config.yaml
num_attention_heads: 6
vocab_size: 8192
rope_theta: 49500.0
rope_fraction: 1.0
qk_norm: false
attn_scale: 0.177
tie_word_embeddings: true
init_std_down: 0.00363
decay_shape: "cos"
doc_mask: true
MLP neurons of a small language model. Each row is named by its layer, matrix (up: input weights) and neuron, and shows model dimensions 0-127. Each number is 128 + 24 x the weight over its row's rms, rounded and kept within 0 to 255. Numbers have three digits each.
After each neuron's rows, "fires on" lists the tokens most often at its 100 highest values on Wikipedia text that the model never trained on.

L5.up760:134093107146137120153125170136087146128169103106113152128110118157085163101103113131158164154074152157141147053111110107136107156113147134103124149119071173102171123071162110141117136180127123103081123120133142138151168129114126097183129121136149123150112150155138121123100130119145131148138081092125147115111119151163122108133146102137173146116148105115141127116152139098134157125097
fires on: " and", "d", ",", "6", " or", " to"

L2.up398:153144149126115153112104103091142142099144140126098086144102107139138127090106121152117159120181115143112137102158155132141118129125094105142149086104136100124129181091141129162126095126144165099115101157111120142123114128151172099108159078102087128195128152130133121146168092122151102116153137106117120078142142118135118143133158093167101157173116134105140156123129147131152143186141
fires on: " served", " to", "ing", "ish", "ed"

L6.up569:098167153117112123126152169077149122142115138115164152114110090168131126156155147158126123098152148130106084125116152112112116101129128155117136130122145137113110075128106126096102086109111146118137173149121111126154141127172151094124098163139157165141149113152173132105109104134098102155163157157128144169097120144113120135124114091087108078107117135158129157128168122173152088116125
fires on: "ter", "s", "ber", "sen", "mar", "t"

L2.up684:097113128127133144118116122102130180125112125105158103083094147112106160121073098112152090117159149108131167080128172130082151103127104133135149158112120084137134160128113102153131149142114140173125108114136123097167124122137074072118120110149097133147121104176127126132131087088159117120160107123152148112126149116127122126141114094156159103106137096127175167114142099132136104103118
fires on: "9", "ed", " of", " to", "6"

L8.up414:139107139158151094106163152163148155115109141130092163081119137142148101156153159153137121152129117103131108078158112175126150139081162160113151121155071127118138142117130135153183095106117119105124087165162111161117111106140114096091072092091110158151096143085107124180148137108132144115094118158140118127143120109147128082141136100113165148139141137145120142100138128141122111135135
fires on: " in", "1", " of", " and", " a", " Japanese"

L2.up739:151098136122129114143133125121115117129141105115131145124100099153115157145157135151155128126127089121111129107148058158117146085099114112143090134129128132143144102142110113132139130137145121115150148149109096121116118155162123100103128124114222096134129091130116123122124142151126186135141151122149151087135117140143124159128104173119105150154096114132090173124068117133135160077152
fires on: "s", " of", "ed", "t", " to", " household"

L2.up536:123153132161125108094119126101151152153132141107152110121155126115174139147107100112112114111137103162109129130110112126141172126133094126089136201129110154168125125152116156136117167125129140136114130137084170131100165153160110132146132124139108116115134086157119135120155119115122144105140122136161145077134118159110119110113139118157143145101136124140125092132150131139097105174119
fires on: " ==", "==", "s", " There", " of", "-"

L2.up724:131105158077087101115156128084127122111115108118157117124063187128130131123161126124138071165108118162116133136127153103125129121135111088156093137132126092142138138157160138131094121139148104154117107102127147098091107085175144119090171141121104129109113131097099142170137141172186125124143140135145117148132152104111112168143112141166132129112095119139152134087158145092149150128123
fires on: "s"

L2.up601:148115104142126132102132121119187117157126107154174135112155139143171117135135147158141176120120109117109161096189166120115149140123183167130136119189164133125116151108111110154159128133080139133130115151109116122129114122155145075104115112125055119122116133118116117152110146110114106071118056125164117144141099118122116127160108080132129133178127127116168101161109145162100169130120
fires on: " to", " in", ":", " of", "ing", "ed"

L6.up627:144124118073140142095138164134142151131099095134096103115111095157124124143133173130112142105151116129115122116104108132148092098064153085151109127134125123095093108101067126129106116137123130086129144096161132146157115161128144128117127135137072147137146106129128161142154125079111153148172135137135121111137142140128092151175116143086103155105146146170109090140143119103149148165144
fires on: ",", ":", " second", " son", " of"

L3.up249:124113158181101122110142130112138109189112147160161127170089127103131177127108116123147135161210154120110114079143112159097120176140125162130164124129143098155142118174099084136126130099092100143150063139117095125137184115132143100131127139119128126053139123154129145124115133098142150119125171123162108184113136107123140124103147121084135137133141185140122156147127099108103109117126
fires on: ".", "s", "ed", "é", "e", "f"

L2.up267:125152124127128083139160111112188125131107162120130111131110151085142149094102171107176166092139125142158143098113111111136131146131125144107146137124141148128092127123132104123131117104127143138064171100121154157086091180148112138125106101132109115111135103145154136139179134165078127143104163144126125112134147125151130129144149115070151151146105139153162118085106119122118126145121
fires on: ":", " of", "u", "^{", "lu", "ou"

L3.up615:191122100153145139135134155130120134156119153126141135163098124184108165113121119093155162137120107172137099121126133120117131152133084122103136124150163136111105160136123128094106182154126080155120144090182096121088120183120135141122112141154146157146112149125126072141106127103139135140135097098126095127094101149108137129090141098176136155149111105089141123102134122120138078121138
fires on: ".", " ", "==", " =="

L2.up747:068099098115139150115128164132137118159124104125129172126062182114075115143170113097103138133129095152101109124144148158154125170109167138120124111087117145183163082099126130166131113139162134131136078149155070122129142136146130082114119131134059115122148166149097162108126103149132128108129105147123148157151144132125110165181096146124149172087137139137151098177122109149152123146098
fires on: "ed", "d", "0"

L5.up165:101166142117125164155177136135114139112128119133139134123123102089132131136145169109140128140137203159082107130109176066149068120124093122110119129115078121104088151137151151181126143135121112087125089115113102096150108161176141145133126164137131137094139152155160132146124107102159133131144120112066131127104150103115151169138158160160084145124105135140133115177135120157104128134107
fires on: " (", ".", " is", "1", "^{", " m"

L2.up123:129129097124114134136137137144183104089138087087140098144146104125146145133131137136106116130137124127143110094143120111138151079110143104149121149151158108141137118138122151157089144139175143157112115135119144151081102187108098097104079166148146122133164143147111118124138159152142132113123140151143146134115145140087124140130136123167115145102178086078100151120151068152103118148130
fires on: "e", "ed", "es", "um"

L6.up398:087118136146138131131171098126126116103129129173154132110103132081146124101125123162152118137117164125084130121107146112130156122132152142140163105113152142084120135110116163108147136121161121115129094111132142112100122095129131141128140104156107123143176165128096119119113127092152134132096139179126117128132112068138127162138134126144134130115067136125142169173159116115119120142125
fires on: " ", " in", "en", " un", " on"

L5.up420:164123105124127104117147132113115144114141107125107118164140117077147179126173148115167118120127128098110081115135126108142112085126139111143133126116167130126159156133128096098103159154158145086165156095177145129124163120136147123162125154130173155159110111156137142150134092112098119129159138103122137103154126125142104127104130116125143144156060096118158094140132093127132130108108
fires on: "9", ":", ",", "2", "1", " who"

L2.up515:096141135148123129100141130141138120138136135122157104119140112113092129085152103159152133110193161058163101092119130135133116115124140151148122123104102124123083118142106126097103189159063142131140120109122118094101194121129111106139119103168136165094141124135126110132109146142133141147096132121146129146111118106112169164118162131123165132147143112157143130157132142167100096119105
fires on: "er", "\n", " Austria", " large", ".", " largest"

L5.up355:164120115131169156136157152129117114155101110135175139139102135192100160147097093198158160073125141144114125100139170126125091128094113107126128154163131150126100154172102108092104120088124163132130169133099120134105136136127109115138106136087146133148135094122109154100088167169134141119155098137135078119122153113143143138112108107152110127111120128087143121142121089166155139144130
fires on: "==", " of", " m", "°", " ", " in"

L2.up701:153115118117086131137109157164142134116119108096118143154126134118121094128108148143138149146087124157135129104165136115125152100118120128156150089132124091121148132147134156134134128146149123111109120107110115149157075146130142107096141151133189125181127165168126118121124139131160158081144142160117132080089145132120085149129135117100098097099130116133127193151087110128131140134194
fires on: "ed", "s", " made", "as", " to"

L6.up571:134109136120099093179133141129134120150099116114129097111152140119131091135123149134126120135125113105163131100125122087104218121134184128133136134105091093143146120088117098113121112167133113143113106165110107149098078109169115128146109120107123081112134182124185164156136107151150140165152130155160124115118117163100128150123135139090114149134148105102140122131116177116116107122139
fires on: "ed", " |", "s", " High"

L2.up486:128144175131164165112133128089092148144153195162141140130123115138177113118149149093099103120146103103143099160131126144113165157086111094140144115140121114136102114139137092121136143127136126114144135124135131104130103108110135150116152127083144135126125154076109102142140140115127133160135126117121096160102129112173085168110131111137134093085131135142121088127100173129168121145130
fires on: "s", "n"

L2.up308:147111118156087128142119127147131119172150142123124106134126093121147098136117175135157125183126155074150163113106144116113114163123161122096130135101081104084139120183095133109163117176133115085132116121114137123125134139097088142131118060123142158155135149123145116159180067145104109097158094111147090145102159099128131140140138120137116117151174101126136139152123161141135104109155
fires on: "2", " of", "==", " Add", " El", " for"

L2.up357:130130118140116158136105152110156126147121097181137055155186126143114142129102164131094126117154148122105086120144119125130160147134154126120110132117097120146173122123114161109160165093107117105099114139107078127142131169152129122145136135125142117160111117126104116091125102140198130108130112121129117151129154144128098107098129132137105139150120124105133118093093135164105105124146
fires on: "\n", " to", " of", "ing", " with", "ical"

L2.up444:142122125100086165179136139111134166141168118124095132114148100095106117120145159096157141122136156137094098138150160100135120123128142145136155144151173143131118118124138146177155147136108150125120085080175109125133108144177124133143096138118144110147115112106122109126148099125103202123098124176101122127135136076104075072134112133138086106176124139125125132082102147160121159138121
fires on: " of", " (", "s", " is", "al"

L2.up687:148112127126154158119104102112129144115109117173143075146128140125120108131112165174121148133144120114157137091094117120089109122122133123125096137143117127148109133096105121146113137159110162097109125120132112099147069088098117098124113151139135135183118181142158145160139093149163111117131138112202140113095106166137150120132148114165162105103148145126117155065139128123101121145128
fires on: "d", " of", "y", "e", "CP", "ed"

L3.up115:106091118113092117157133141126118120135092138062144131129149116129101109149106144111141125102137098141117113120182141175123105173147118141114126123106127134164129128130111182119137114152097095087121121109150122092109108112115145125125145130111124075133115172138112102143101152099148167154148126154106135109087159100124124144125070157108116154085146108112186137136172149193164141091127
fires on: "s", "v", "0", "stad", "ham", " there"

L2.up195:106099118094117072085129144124190105118060147140160101128103117160098146112126134109099144129149119105104096106103150113155120148150118129130106114159147166138180173138161151126146147158153122119148146115136131088091103158129168159136117123118127148153049113180152141095159122105167122113134126113101112173144134114123141117164070145146116094127105109169094163117126153096155132126151
fires on: " of", "ing", ":"

L3.up73:133104126127119120131167124134146114137161108125121104134171115141147196147081084137133175119143149086123107094117137176143145156138115111088091135190079165138151123122133127107124149111123118148125145150109145092163136141111135082159107132096137142156106135124145158075100136103104082130137069120128125128105128122085097122153198106147150144127100151078109099117153140124116149131112
fires on: "W", "d", " to", "5", " presence", " D"

L5.up622:153127114168172122148129151141102147113101154129128172167150151129116152160106130065137103104138078112104142153147139167147131117129140185085147091113117087144123148138141090120087156136131117126114133083117108137154141134126101123068127125092123137139118125127100132127136144170137190115121094131129129127128159142125176076157138124132150088119139102136125122114124122136179160120117
fires on: " to", "le", "ic", "ed", "tri", "tr"

L3.up305:144120094102142171122129159103124164122132127156120158135105115131130125129098120132113175110151096109107154099178113154152153119120147065129153122142114155123169150109154107112098123151093145142142119134123161141126161137091142114136110126131139154121097165122133094094135139090085094113187142149141154073118156160140098142117124133130109115136122135140142153094096118114168143156088
fires on: "t", "d", "c", "s", " from", "L"

L2.up440:135114134096120101149167119141111155164100163159122114130119110158141162086139143115178130143131137126102125128131084099129121135103094110083117105135137093130122139122126133128145089173149102100125092130126138074141117135143149148110168136113122096115121136139107140143145166137152191128151138073134087149125150137134139169093100117108104137098171141151173096126106169121141149161095
fires on: "s", " to", "ress"

L2.up90:137141171096152164132131067131120124114146151134112129145120122092126141138125163145131159108154107153153121114121122105143129128098135123128147145139150119091158131146127133143120113134152164145119113167118164128119123152145163123120171121129145114108160122137102076086114136091164134102123184150155079077120170105102070125115136061158133108144145117169123138175111079145097135151147
fires on: " number", "ing", "ed", " not", ".", "s"

L2.up141:140153128109131131110115145109110113080118154166079078159138130185119165146113126133116103145143129144139134102086118148133109109129147142121104149141111143150179116127152077113078130096129119132119094149074125132159119103145101117177122128148135152115160115135162158081129107145119145118117122140134135114089116148157093125110125081182099168146108060126138157129109153149096108118116
fires on: "ing", "th", " of", "ed", "st"

L2.up65:151116093154132102160097122100152168122151169134123154113138106128093133110131165145118164102136100114124110122126129126115151077117148143111120080150160146092097148125141121142140120131126165122177147119170148121135083112099149088154101132120123132127118150128141131145110116102149172138198129111106091137128142119140115117125125126150106165130105169099123160090131150160121080130145
fires on: "s", " ="

L2.up624:126177134139171167125131148118142153084087153135119178116142157073140169132100142155137094110151121167109102116099132141150137128130133130097117116113116134146162126141119108151108120132130131160116147108151114120141122208089120084116095134136089145135124098134152106141118160106142126116121164145095118130124096084136188083135109127094173136116077144149120142148138140175089152137094
fires on: " to", " Pres", "ut", "ed", "-"

L5.up218:160150168117148117094125140135091097121135108127165112137159144068110105150126123147128165119116118137143119142136135157118110109108120154122103153139121118153188127166123116088099128116137111126126119095138126159116126075109090089134097121090174145204148106116149130097149115125137124144147149149109183110138156145107108109109144131132142099158062114142137056129126101132094180139155
fires on: ","

L2.up11:140102095136107120105139130105150103121101110137172078158127129165134106096152144142144106198069117140150138130095165109117156115081157132128158160156091141149143129077154129131089150173127080113135100106095132144120154150101149098156123136127116149116094134114144093093102160076123184154118165109098127154101136139126150161159138142127126141094152099109106142124110087115120121126166
fires on: "ing", "ed", " Title", "um", "Traditional"

L6.up380:152089115133150150122169141137154144119162142139111151094107164103118127140186134086139117120134088104144167092113135120083130151127106123094085115144137162118101120147083164119154122113107121106138137153145126099169141104129114138128104149111131076161131119096133134102158127114109097100105099105108137106121147082093144178145166087139156129125104145121159165138127161126159098128164
fires on: " \"", "0", " ", " most", ","

L10.up563:057126111142122156129091155128113143116138168096145130131127130128091078145202131122158181143130111083107130115130094120126126109156136124141101140128124120145118163114159148115132161128174152145109126117132129125118108152097089121156119113145132124123176094148117128107157107137121095163114113118091154176132137103095092141111137111110118127168133126133129134121129117126107158145173
fires on: " (", " \""

L8.up116:179123117131115099113148132146105093100138143164133084133142126117100135129138115142151096121109128131128104125126127103106132123133138154151137158085104122164127114163104143109161106126131103166095151142138096108055127089129107139106151098159149156162105121130172129178152160178097148141128171118127144165097133098157087162126138140149146116132098091141129129124126092085132097149119
fires on: " |", ".", "%", "T", "-", "s"

L3.up370:111123136144139144119135121116120128077188125125144137113114113110099150134148103113099109108145078124120087113121113139108091106149180122131118181106099128161104119186094161147097160134139127126097085125094097119112129122093132142100111090113139104117109170128152149155209129128108166155110092142144144142131123112130132115122190117109170131135132145151117164149117150123139127140136
fires on: "s", "-", "o", "or", "ho", "ci"

L5.up303:164085121101096128100122128143088135138165142137101146135054131123158123136136129165123151119085154107113161091137100102146161128151149150121126125172140131084132156135135148119130104134145119143159138124092136142136108058115129133126119152159109147106112171150098106134097151147152121124079123127111188097137095122099153125114112108121128114131145134120125155123158102134126169135133
fires on: " ", "us", " as"

L5.up684:174107119143171148103121104167123155111116164105126147108177130150145112117160130128163091158122131153110174116109058133134104166112080081105056134114102099163112168097104175151131132126148141097151127117152150163152152142126171140138103112145103100168120112146125123152100129120103149088145119160133124122113140085166122128151152115099147136141128138091140143125103138128132088142144
fires on: "-", ",", " \"", " he"

L3.up405:094119117100112119149199150141147139112109155126158147135094135111094135117155119143077129130113134174142128115135119133101120110141098115134129112123131130164123100104161124107185117147153097152101137132116123130156110135163120120089095142122118164123111116156112105104105139117125115179123165126125146149145100117143120136144143103150156132095111105103128102150141160128142141102129
fires on: "1", "2", "0", "8", "cre", "ov"

L5.up313:118165118133106145108133138113194139137156139146119111101104151136100090203132165108144137135123119134108126114106108105107102126145102115124114167170157086096128127105104125127144105154145125114103127145101114125127124181108120114105112145119121121128132135102137138129151097114114158132144126164114123158140099123115085160157169132117150112158140123153102118139080148055127141148133
fires on: " of", " to", " ", ":", " and"

L3.up642:131119106099075148131153108124152144160151163149163102106133105149120117141128156093116170118138145160135112110084114101108105136122157178149133145109133134154169104139138128104141108109113135101139131138154117099120121126122155104134160136107161105166147128133113143137146133121122159084134138113109129148102106086083154101081137147126111083119133141117097095124089124152176063132130
fires on: "s", " of", "==", " ==", " years"

L3.up89:114118136134144090131134133103146124148136153102168115145091073124151098121100174141080162100120107140136159109157165123097163112183110117122130128132109162120095179129132145102114127120158152138141111138163147070153118186130132131141136139143141123117123130160138122125180133109125154092150099126099131121129117152134140093115119110110115059139146101134124081167153101173112132113138
fires on: "i", "ki", "e", "h", "ing", "nu"

L2.up38:154072128142117141113117120144090122136134132139166126151113144097119115101129144160124118129124116163137163118095096126083160130186098102128155142160154119149167110114151131118091132124133097111155111124107134156132151134114122124113163125167146117110130140145127131132140138142105124165094134157137146120114149143110109113081150081121112134140125139120151151117143115113119103119103
fires on: "s", "ch", "ed", "ic"

L8.up629:092114108095102097135165138136123108106068146151152148163115103135140146095126123150122088173133125114094124107122102118159116148115113122104109107119143135105140138194128103141082148094152129118101129139130158117076113149141129137109125074133159081128154128137173100132094086123128130135144172120143082123158142119116111145127175093156125128124122097152163145148121143109132057122131
fires on: ".", " States", "1", "ter", "Flo"

L6.up400:144136145111131111170103137122153137153144136104118139154114123102116118168147149136133141141128138103110146095120118131138090114154113105153137126143131137144140128129156122119116172124217131162145159097149164155113115111129119112119131115129136111154145117174181097096118121127138164147157099096143088115118098150128130126103103103140117137159149140080137130074111076134115105112082
fires on: "1", " ", "2", "-", "9", "&"

L3.up58:142148139135103112154115085144116110139127138109090117139105126134114150157142152136120120111081101103107155106109091115102111130107106067108149127127149123142152155142150113105112164139120114107097131131136153127166110120112157139129113109109147189164123183122164118122123171099115135104120139142112116106112132083106155111104129155134135109194190115116120099107137141177129135132151
fires on: " of", "2", "er", ".", "ek"

L2.up507:143127162142143125062157120110162154136123095117144084136160137154056112106137142138131124119087132161127160133143113114074105114141106132139128165110122100131119153124166119144099143138147140143126155118155077110115108093113152148135105112115167103157139147119123130161160127102166131110160111143164132126133118129170099146115088136145148173103111144150150181054084127117136109133126
fires on: "ive", "ine", "ative", "s", "ee", "ising"

L3.up543:144144094131166144150138139100128136146101105128127164141119100094131094134183149148141130139136108128122114103090129098142131164139125147116108158093127106140113134172129096103130155104179093122151109136152129128130147094156119108136145123137155145100171113142135101114128115182106144125102120148079124106147142086100140111101123148123072162152173086112132153174105150107105135122143
fires on: ".", "a", "ly", "ed"

L3.up622:172088154127110113195117135136120121122153142129101107107124108140096154123123113109168156110107130131136140154163118096160125113141119156147122110137155117128145134105104134139162171133146117143167129136117095136119162120139130124142159137170171183073133128139145125135134105175097141095117118124124164173151090128106126105094121137152126110112128126140082137153137108118138162149125
fires on: " of", "t", " as", "ack", "er"

L6.up146:186076095135120100164153150107087153115118132089161140079124136142113112116098055125132139103160140056129126101160126131113150152119152185126117147122096099135138133136133141139127154131126102175075150137082105117111127132091115111142115132154104102138157114167099136138092153110157139099157141179118113119131137160118138117140182090096104169147138105119158118148098162119170141097119
fires on: " to", "ing", "s", " make", " find", "ed"

L8.up464:136141119131159099122170138096118112158124097117144129134156107151097149133174147120151146129152176144151123110109110126109142152146121168160093116120121122079163149134127141156148123118119110087085150109125141074146133124143137151133101110146141128110106141168158127148089150179174140123124156168126171144119124131098082102128104123133112118157110063080123152126135151107161132135131
fires on: "s", "o"

L5.up27:121154141113128131066164143139132106152119114133158115134143123110099098151100129138122150095128149182113101138166173160132131145122085160132138126134103103128103129156097147077088144134121156113180154089124115153117108113144127189138097103089136142198173110133175104078150117124117145139093137093126152113152127111117124133133152134157143129154139121152156110118109110109087136180138
fires on: ","

L2.up751:126116121123165143155113145108177126162147134153140148138081106078124087148109148143128100152105141115144113122130146096092114099137101055110144179085102128120122134152117102137126118139166119111130087120106184106158127111101109170115181094114176107148129129100147116134183102160106158085149116153148109138143141157162139132120083066110134139137134121126152163143098111121123111105112
fires on: "g", " of", "ed", "ly", " Mr"

L2.up758:091114135146125170158138122058152136139125147173120131165124111156150129140133113119121130134121171134122095115104099161079134130105102098111149106176139157112122123126080119131095107123119132125166121137123145082130140096164131112134128137108135125145135135101129115152197091138170126124127141144120182142103137163124119159122141108118115127115076157135146114116105128128159114138147
fires on: "s", "be", "ba"

L2.up387:106139074120108131147129114154171176150114162077133125087077148155100134118149157144128124129093161169075163145126138138149102127104160114107121152143132186117142117107124117143129102132127125158124116140115124132110105156051170115124173141139098143135139131147149101143143178079109146159088078100128162148145115116123145098110152151086168088159099153134087122086111141156118161125106
fires on: " to", "t", "d", "ing", " of", "-"

L2.up199:143111155164135116155122114129137139091123141152130161168120098125148140100137122147123175131124113126149129108131129131147166142089093139163124090169086071112111137153106145131155128090134117140124121131130145127132139111118140140122143145142167085149127141108104114155084139146145131097137123107155155107151087135098148135131127126128169157144143102108143137195109127099153142121128
fires on: "ing", "ol", "d", "id", "il", "s"

L2.up336:136136129174143119102087134140141131131130094144114106146164113127091122100091126113120135076172095123145118168121148113149121125102086124127130142129104159094146156128164163159085192127131158140133104142141161139101124131108140132111124127139137120148080146103145077152163111113140167110079129108121137129142107155118144124131107116137105136157117156140065179141132115093123098124129
fires on: "e", ":", "ing", "ish", "it"

L6.up332:174170101106162124137134125125091131182177135150087169182134095156091127147135153123143139136121142172132101127098159107119085134171066115085117096110134103127118093117115128143111127156158139127181139103121154126109126136114095150145124123156108084109151141124114145127152136124179134138102112087108139118124133127114133163110119108155136124138130120084131137095112127074115147147120
fires on: "===", "---|---|---|---|", " ==", "==", " ===", " ="

L3.up297:144111139113153140155179118095170143085113143096125108147111095120103135131132129120168102114134132115165094096168141129144089133130172129125121118121131070150129103107154101120161143141130197190102138127161114098155147146165142145089178181136163107150132166148138084092127132144152128139081087150120139152133160100154095152119143121145168159142091128136110126112113101123153112116107
fires on: ";", "ing", "n", "al", "t", "rum"

L5.up419:156098149068119114133170127136126131140121134133131094153092115140133139111108117096145126105151156138145139128085133157158109137134100141110118144139138133115107108128140102133098174076121148134113155125078143130088104130119097151124156106136104136128153156156147120130128138147145130122098093124144126106119139155124158119143111113175119133175156084104110103146106130078157113177132
fires on: ".", "1", "tro", "7", "3", "4"

L6.up293:129135094126171125140124119142192163151136159124142110138113114148088156089082166115151154057166153132135138116132119130148140122116145157163121110102110105151136119115132159115084102097102092145122186149116135089133153154101104138139150160109119129105103130132121129127121175150127160099146079148108139096105120103132151104148088162150133096136120114077171137124110128093112161141166
fires on: "1", " in", " |", " New", " of"

L2.up475:164143134155124130116132085163111139123141108116110125165113139117176140126112094158142141138136088120062113141123125134171165122145150174144096143153183165123128137122144162144156115121144115099088118163111075146140129157118156102078161121164171090147167111125090094120106177149129095106108162156140148120086140102118117127138097102116130102147143090095138157124107103123130118128139
fires on: "s", "ed", "f", "ing", "a", "is"

L2.up679:172110095148184151094185133130150152093116176079131116085153147136110119100085153151152139127135138136119125155132124136162112133116122106109105093132154110129102129160110139144095109133131101130101095107140120121115129111115100133101093123150076112153118131149134098082145134139117120120140098194125150130127089162102169083119147127119147101149127139135138128144141162137095134163110
fires on: " to", "ed", "Population", " reference", "a", " by"

L6.up718:097107113111129148136133167133128126154156173131100129119129128114107079166129098154135166156158102137097142087154124166116116098125127121140094141093083146124129116135164150173127138117177138118089110116168034074089114177111110131151100130114144111116134126154147109119148087190115133098139131119157173144109141111102116147146132172099151157122123136140157131133119111133132124140124
fires on: " (", "-"

L3.up92:164147133135125049130168114134116135122147132135145171105143117161104166121141137114155119086104117150101074118123131108133119126174116172105162151122100090132113063110130136154155182155157156133140135127083161110100161117140098112110117111134095105104090128114123090092184129112118151192153104135164147150101124161163174125118114108133130086103123111152131086112137106167154105165154
fires on: " of", "s", "0", "m", "3"

L2.up294:100120079172158120095128135151102092084105147154127144099106083097162098166117123155111104100140092132147143112139112148158145120127094125160123133130106128086146128102101162130142161115120155096137130179152092117103129127094146124136105121150141153126083145091133120155141094124125130141134121146138168062157141127126159157146116082145125146158139118140098149151073095151137142123124
fires on: "ing", "id", " to", "dic", "ish"

L8.up530:146166138129120149119132146111165147138084144131166152109097144122113113136141123097129153175132132096083145156174090149088157132108139103118099095132119136135165171130137125145120155098184140151103177112113146127133108129121111063154106105134137134148121128163160077128149103104101068117134122106105166109124116104139122143099127130181117140106129148132136146096154112086113128149130
fires on: " un", "'", "0", "–", "2", "1"

L6.up394:113113134152112089136132121105174152123135133155138123126138145124117096120158157151140109091154130133143087131110167142121104113141141109123117133128136142162113096152128166110143142112170130132108147152141178116094117113132126115160146118137083131146139080100119174092132112090114105102146128161105152123138133101156121137126129092140139130200152144098126141119156133092111119135131
fires on: "0", "3", " streaming", "di"

L6.up155:138128102137170103128135145074140119133096117150150122122106106152129114137116153104120120099128157132135123084105135144152123113152135165175097086113127105097135205127119127093135132103186130174115081164107157126118148162122157142131120153128109138148120165155150058096126106141119120118146118133127131113128180128170119137089094115161106124119127092113142118108115130117145167141115
fires on: "ing", "s", "ding"

L8.up706:156098149152089115163162088156141082116178116131137137087095118131124148091128155181151155134142124123144143088160103117161116163112148166111124139125106148138123138119126157122123157113153085125113182145153122161129113167160121057125137145155135096102147148140143120130101110131115126119109126101115112150152136134159122112141148145091098125103134103116134176111126120133142098114136
fires on: " the", "1", ":", " of"

L8.up693:129116117143129129126099148150152127113137119101118131141142142107074132064110124127105113135175143160127123113144101094159119146103153115100092163147088175114149123129106115158156127142102141101094082090143147123116121086101122091131139110084146145156137124132102143105141107163162105120118143149205114120161121106147097149086132115131162124142159162176133126090136164143154126132127
fires on: ",", " a", " is", " and", " are", "9"

L2.up245:147091181131137128150137111109171101134134122142176115129185130132151124117124162116104096134129135125089106137134152163105151135129138118140133173140141163154150106123097150134088113112107135127115102132090086165091112135101148170143124154127139128130079103153139122142146127125050143193145120155123133143173089175124109100126123128142108146137133112105143107067102127135098115135159
fires on: "s", " of", "ing"

L3.up105:148116120119132146113151079139134107135115158070126152152167118125134092143143102119113101138137102126089141137116137147123154126128118145137111147099122105187151147057106154112130129150122130116128116149095132126137102098143162124124127089136149134133123070148131138143142108122108133162143096135119132114092137135094179157152184168136124155081105126191126139131106133167143141141108
fires on: " and", "-", "ri", " \"", " "